{"d_model": 384, "vocab_size": 17141, "lr_mult_down": 2.0}
MLP neurons of a small language model. Each row is named by its layer, matrix (gate and up: input weights) and neuron, and shows model dimensions 96-287. Each number is 500 + 50 x the weight over its row's rms, rounded and kept within 0 to 999. Numbers have three digits each. A neuron's up and down rows have the sign that makes its largest values positive.
After each neuron's rows, "fires after" lists the tokens most often just before its 100 highest values on Wikipedia text that the model never trained on. A number after a token or word is its count.

L9.gate398:451542508454491470448557397444502455542531565447438403433468437527511463479355446493530547489544389461470563521497436484507545601573497434538426517566472489496469463559526614508496542417571616492526512513480570531485561419415594588478525548521414524458589535531470525572578534445490523425459567524423503533545464514530577467526507423548595492551552555568470548515522446489557514474490528539541533512436481481484465512487521483572520574427443527421581463421483481521506463485521509435455456628599512525472474435485502440546530522531513510532516533433482431402531504508460497496
L9.up398:499464470513401397501523487480467454499433579436490509482476554510459512472392525587411413349490521423568446472542531554480492457587510450506486562548478562529484533461529536490417549533485509541458453585488439607554514430484611463437546489521490471530491493476496472537574491534471426532531499529493515495490486499460526520521542492530498540501510507504454537501485508393447548508586452531561484474487504484476490499516448475394535531540418536410571426366568551493550539609430508436492532547520510519463589383538578541570421506493506515483593508440527404534417541546481489479
fires after: "\n" 21, ")" 14, ") " 7, "; " 6, ", " 5, "), " 5

L2.gate402:466473513490556433406472498585555494508410633534450562484594489511527525488513504557518500539533495612495535479491513553487470496568442418493450512585534508507565557608430596488520512565451455427404427545449451443477460626532496496483520557553433450434506572513515470503410509493472488522584450503505513593584505520449488424511432480388528387480542562527472466515470502496600460500427495448532510469535545552506491540420553561557470522518506479583493612445539517440540463453531517478521597529550513565519542457461429562548461597442501485436486448433526582508526556369425431473
L2.up402:351481529456528443454495468650513559469490496522498499470477521485603570505512463473448557515495472532459435453514521519444611515496496455486493449503546436481447445561474636511521514535530579456597472597501476512418450638466471573481410464548405522439639549557540443420475506529588512587563511460486592544598509569499536478588504506551617505507470429571521432491507484447457518494473466515540525521475535427509548485526487511550491526495535505483508554499440546465554521477489432421533492514486500525544604483517522546504444502426533466524425535522520485460581550489520477365
fires after: ", " 41, "), " 10, "and " 5, "1" 4, "; " 4

L8.gate712:515439422505455471439506500544546573584431533483446522481528596547461478605573539538504528478476449528514530538506432521387504535498480433554551468577571475506530440514387495501511520531494544442482494561564505507537532522509450500485496500374567543491470562490570478528498472471492570486476510484502546493523492525497437508544543523476478444523636530576511487516539486416466469504457608493504491464516397495496509455380419449474464493499563546591503468481459491425565504482463554480524583591520464581497447523553486443533429578567467441439605439518479480445572460437592537510
L8.up712:508487479505580552516459527556469530484596501468465523458545511455438427452551516524529478421470525524462489594492471578378574494478529522486589464486580463552478547447524604636496447524544529585427482566477532579490403535500462638531547552480506560538397470421503492534421440478597515429497570482497473565525574527425533456439522553529528582555514522474502436504516438519602565483561547539509466394499530535496517462471498537560462616496545440460547498545425489497516522483516517506512477493564503512513529463496513418459563487539535591469471513456527496490556453497518455480
fires after: "|" 25, "." 25, ")" 5

L8.gate467:443463519451524460428551491549530578514609478459479567421473548488457453508542500491467509439569403534477512593441526560401530580478515506514455473563455485498521453407479551569456499489482507418461515577399516436615484551484545540504498528466412451563443534537459412537429478477580543529512535474472504463471471523439575421554496516476473402480501564423465501569471468511557509511520478446507562482548435495462496498455480462480423544437521549563537495523536527506528400552507470475485467518448521496588445539492451501505428474583500496590383468558534518524454479471476541424
L8.up467:466491536575471508514579599416481535461511509489459442427420524547453444504528437531458528517527479488438475516444541478594533498457569484439590530496529424583562519462560616531420568525550554407507465513465476549538484506510511468542580461487537461533535551470414522449544460427376558513552503596581463521535530484500483515483529523511476464553473465457568541541425478492498510453525467510552507511590466582489474526585546592554440509559574524494538573514429526485584487473524513522480516474503475502596448557586494507508480462501524507486463533444481477486472487495469550470
fires after: "." 52, ")" 8, "|" 7

L2.gate398:461519495580519434458557379423498507530434555515474523517527439595497459479518523553507579509429545448422429556462463518479610492539497482406469641453448451479488481518493503502537427660450391462476460583456501487559552591641528457482414471519445475509538515537523616520452559565480500508428417552504420506514531519512472541464548488486496459540515502556516495474573460399518519503398482496499446448467515428504539458515475480479464488475503530509572500515506430476544526432521507504414467541520505574423512485539404503514443432540520528468555561535496453616456468507461491449
L2.up398:537506542410549556619491548533580477604407437560541545455475515508390485530437563496538520614544486476393475473495495527430446497496475618496626393486420527546517462568418424566551459395559511415506487461480496467486498464501533531493485487567448424428521403453494407543605413462516498485490486471586481576588513530431438517520538558512502600506555561451492484487509546533563530492540433527462459501558472549478505467448544568482527465521375628520453400546444537471569474546520504481476485547438517458454586499424452519506480521486532511559479520552514553450487532591471574494
fires after: "| " 98

L8.gate307:436403498484485440512490508435525600581444550552635506472435538549491455533524491403561530498442515556448549504480518420439506464465484467527525469582496432637520474370478520479445544573467472437503502544523473501488475479487463453518599442542514524492427569507560490517503505524539491561519494506485508494520463554503611536503511505542531523498501640562500430515479522362530477381558525389386461481617514488620455453517545479514478534464518450514470501518477525450471489456494499557542533488469497521511567467499556512415438518525491472404430539524565432472576480538513551480
L8.up307:489391507542524535494519545430475545588547527580467575553489539620464459456426490387465463518422506498494542546417477477488539374474611475512617465564470497534590520567469509541382469512492452461582475462518480510496493448527530511482562416508363483451454394523511540468530401452542481525522457489514487473518514490477535462462614525509541484524468626475507506483466501474498488397575446464418521565552478538535478476505529588514502529454511640510559486447458527517555524445509524542434474441495572455535515542435560460500529490429528463447552542498613527547518496583398548497
fires after: "," 66, "." 11, "| " 4

L2.gate197:539516474433426428524540628531535546508376416569407540498496427433470504517487503548481457501478476538471449454525468404529407401505444492511477414483486478516557482473437448506514492480527514448514498590471465447485521516575512518440496445504435390539538561518482513481463538459525654541502493471520530420494529440474463441520494491525409566561499530509544468531535375400590439376473540463472483440542482486512537415456521536470490505461391453484454461445406490546481441429449493518496481534514515447502526516467535553504532372531516496471554505528485483495565535411572562474
L2.up197:539612488515494423494556531542493483564407426525417524493520550619466460426531523483443484482487464477478443572498545439513467438453446570576583446462534466469514515478525482590490532518596475471496542584584513463494555527496505564474431496461465382482512528538490514494492490481455595498535518476513583441504398429471443476465493525449398525488482578455534497467487434412560535452484518498526447488536539527505567445537492494439531535520395447537481497367440530507534538437459517486507347512441423480517433494433508484459563483522510480482503528529580511508479523458467524489
fires after: "." 42, "," 32, "^{" 12, "Court " 5

L2.gate601:560555564438526500418529535394516541520473551447590396474486553504507461454572499457406583492491583510495414505505472481506510443496455565415454441467506500420415484491493437554478466546522499523533593467571537543506425452537501516542531546499537419525448521509442637557450496535463468541504485532544532521460510465459540531411460465473587374484491517476521499551544508534474483517558435541658468576438481561558400490454584497498496512459522517449566431441488576502460538548449533590500528523504533537452537414569548453434520540500415515511469440548477473480564473510573487451
L2.up601:486564471484502505509498556521508493598460603474505506554526426433453392532518520556470535463509441499467503456537489504448434503533424572404556500451516433588486486486521603516514447503505512497460531427497438482547520488411528476566419510540564481527542442484471542502482324525473533555434502486567479456539491504499482358568509522523500582529431592550531512617519477447512539509526424541481481501492545501483384447420521551445454549411390487439601440567494573482440538518515422538510620530563471601482461518509534499514505494498506431537414498540504502442486532515573501511
fires after: "201" 13, "202" 13, "198" 10, "200" 9, "199" 6, "195" 5

L9.gate477:443553551473469526476540511462536505564533500463502541456515493570561417487482511475521436590491556479447481514555476470416464546535603575497498512547563608495518490529574505481500500547568536545497402574400483480536462418586447501490530475405508548503494562500509601440581516500580505494514536439562463481550505448441550451410591549499536593472501412476468404479470507534489433510416458467482469460473513516560455545571501575445531476490536516521494545506519453493535557340539556480463576486589498562476525507582537492574493584420545456452471486525519453445614557386525532353
L9.up477:499440462631479462469532582602562575481521508481561566470444455623370420521482559547514508505501391515506434447468484479389506487527439499483475546579558529485448470466546567581545458598513660444431553570516361484449524495449558482497518504502501452414458489581398481576556525527471437569506509462542491519481546494522411471485526515455504547474407558418497518511568501441532545511481545549437462528541459442487438481525387535442546544489485444497538528535524484577406449594513418473546491444517529428537515499470459480457482589608322490472461482570439579534563554455486498508
fires after: "Al" 33, "199" 7, "the " 6, "==" 5, "his " 4, "198" 4

L8.gate629:429491443496515581496547591501479557485507439558543580563507438468602544504545535568462485432595535559466434510422490552556533524472455469448496497467515598512615521529468471507495485555482546537544490481490491514536424460538553487500506482482492552440522425558581465426538599486427536536492464604417550444470585492401637528526486499453526472448482423489558470439475561526534554576570500506493430447503552550476503475496555532530546499484552542452520542532489468479529514537438529469466424519510445395409522510455511525572516495570469496520532551544519441550507495562468520457
L8.up629:569502504566496561445418561511492439480506467428521593501443496489472555506560537426392545512502664472525448513525487498529554542544516404518490505473473487606497514451582414533494466456401553385564466535533437402515359425429578510532472536513513537582480522489522528514487582510471476479448507530599473416464482567436552394516463486484406473546417466545437479542489501438445525452474590554452513390466438567449491447646529576479520525477605477548538530522480494462576482453477428493502483515530539454484523443352581474396602538455558473460527569524496454565594493483505541465
fires after: "| " 30, "0 " 10, "ENG " 5, "ets " 4, "NHL " 4

L3.gate280:536499570512483482503488537556530521528490550553527468587453543572468522458513512445516439460443606467536506520505373482471537435540574544465440515464590507542524418522490526479502508554472544492599500493469522433484501536539583466624540580578490484510438571559515599481458466490445534492457483445597532518527501510500493442467428479488655472521466469538518534483499500510466529410468581439472501398432559455436458493516526611536541510546493445505546495430428519496418469546522625497535444501475436552471562508489544499530539502503502497474451526473489470535553573464548619506
L3.up280:466487447414444490513469502525513525513505502534551493517421576550564457370403470496553500469515603418440480486469393498493549507536505546471391466447465516433475465481474534450585556471441555463548473484487495488587461475519458420559561556459411459504412549629433510466407500511439522590497497453524481596458485550494475503474476446466569549507492575571509444502416437520458489492467475490562527428457466497400478562440530540473517561539475494468512567491441601528451440532405499549485487526554517651501528558535424468531488444458522549521447519506500521593529514463596612468
fires after: "201" 27, "200" 16, "202" 13, "–" 10, "195" 8, "199" 7

L4.gate745:496435449485557536430460545476516454460496487499430525471484494489446506536486478524516482562441551505540463419464514509527503498562505387479379548496501440572503454553560407515513555583490433533467466460449543591488499485453547528522549479514390464586470435517531532508496580484648465501516484550405529537521551467425514415528556526496583510543451527531538578519490591445549478466558431518507495503395544521403542427500567456441569539439387502478455473414519488503497397520488464506566546555515415552503540428380521493522540520595457545491612455371486461527502470427495485483
L4.up745:455408417458510457536428534500575553407437446469449451487472502507531426510527479487585536560499507429484456449596446480513514448537472391488467452566432503507549502589476395457517432547464444428510468532544525565472566511523561498513511542473470463597520496529492500486486536483459623483498600504546480539533543520426571437444465534499502435484491517618482470419476489476550460520573495551537511571443474499486525530533560537591491512581420562470401513407513554532511406571517471588486445536548653533524587471543518531542481461449497438435617525487432492497538600501425458454
fires after: ") " 35, "), " 7, "- " 5, ")" 5, "; " 4

L2.gate247:497536459457552525634480452490527472532469561548538490446530478562512492491440502482501546481437538484500477508549454480612494478559437499454531403511539533586501442555395498547545513581578523391425571536477460499398549512479374534511570482540428553474528483363363450466532451523520443527610575522459424511450514420442531484506469398462484506543570534455495514487504519448581451441507503583537552490556477513489571468559631531509466534482581507472432464472495547517514483481485549567476637553468482615433500553526479633356558557444417430514494417506511480336455633531496455451
L2.up247:481576556550491469546476478457580540551563560527515533508513442553455481472460456532542497577499546446529430539472531471526462442541504511461596503504473576538418486514547534562573439420447519471489547458537471510499424479442440524515526489469418482454552432526495529549466520543506531381470520563420432577483428484504518474470596461520413450485528594552469594511562533478445556501549533499472504508585472587561585419492599505502513435537477491541557464377614462545556523494564508569449506489403498508443550473440424482477510505495493542517564525585552510543492468562455479515
fires after: "| " 53, "==" 5, ", " 5, "and " 5, "(" 5

L5.gate809:529583471492597467475489480563449584481454432574477623498418500504448456576489569482532487429545519533568453510492474509437546490480611454505584542439525573572463451491562443512624464521442533516391489504429516555450498509523495493420437480475471433522546397588494537560474526398545527492446491476518480475529441473470493534552514473500410525494540474498510578523513512517598447504427533458512431491471565492554498517385483496530495466478482504494539549494557560634479496461503446501521507482522466522594497380403500544475517507486479461500473488495472450409423469518480436515
L5.up809:508505569500599436582443547449514571415459510533493599552434505426452442585548445534610429432471569526536573496481502511579522530506455559516609478557549565461498484506584399498449498496534504544551461461475473496536434607432517480533473481525449500525477466480516511587447481536533451541352489557552506553613494505477567432466498488428520454453537556536442555453532514483557494420436498489472519520464459492464533536551534464588539498550500495558546367495596576513556514500579561469516463508553571564566508400474498464512473527480480523562469523510456499472588488506375466496
fires after: "'" 34, "- " 14, ")" 5

L8.gate743:455401454490410425446511443500474455529448477438568611459510499517441494439516491521520415525444568478638563467513532461514488556527473481523494562439402478452545512459539559459468507499529563554492538498471530456570374433420539498546388541429412551367495510471459543514494501468466543485396412536540500433541397460486480554444507598494531530557478463544552499509517494542553501430556428454513426535523442543512442484495450506534517535519502521538553407447506470501505538529465558489470539507535444436524482494530503553595545552446463521524600502447544564448545405498516541464
L8.up743:490445467550477507528424466618539481423525439482538567494391502483527548525542449424419483517534530545513542413511509486537446561566534417540510487422502519551534490505603611502560454495443599627525473551585458484527476430474495547551447485469490470491457543481550436519497492502432487502409522522490497411549548349509579428544511470463471596491415501484446531567578443525614570490575481521540510465496546482460518368546435558549515471431499531501442464397440446484500495559450490479497496564447473553446502542521498510539556540516465516579561523483465515524549412473539529520
fires after: "| " 26, "0 " 17, " " 8, "2 " 7, "1 " 5, "4 " 4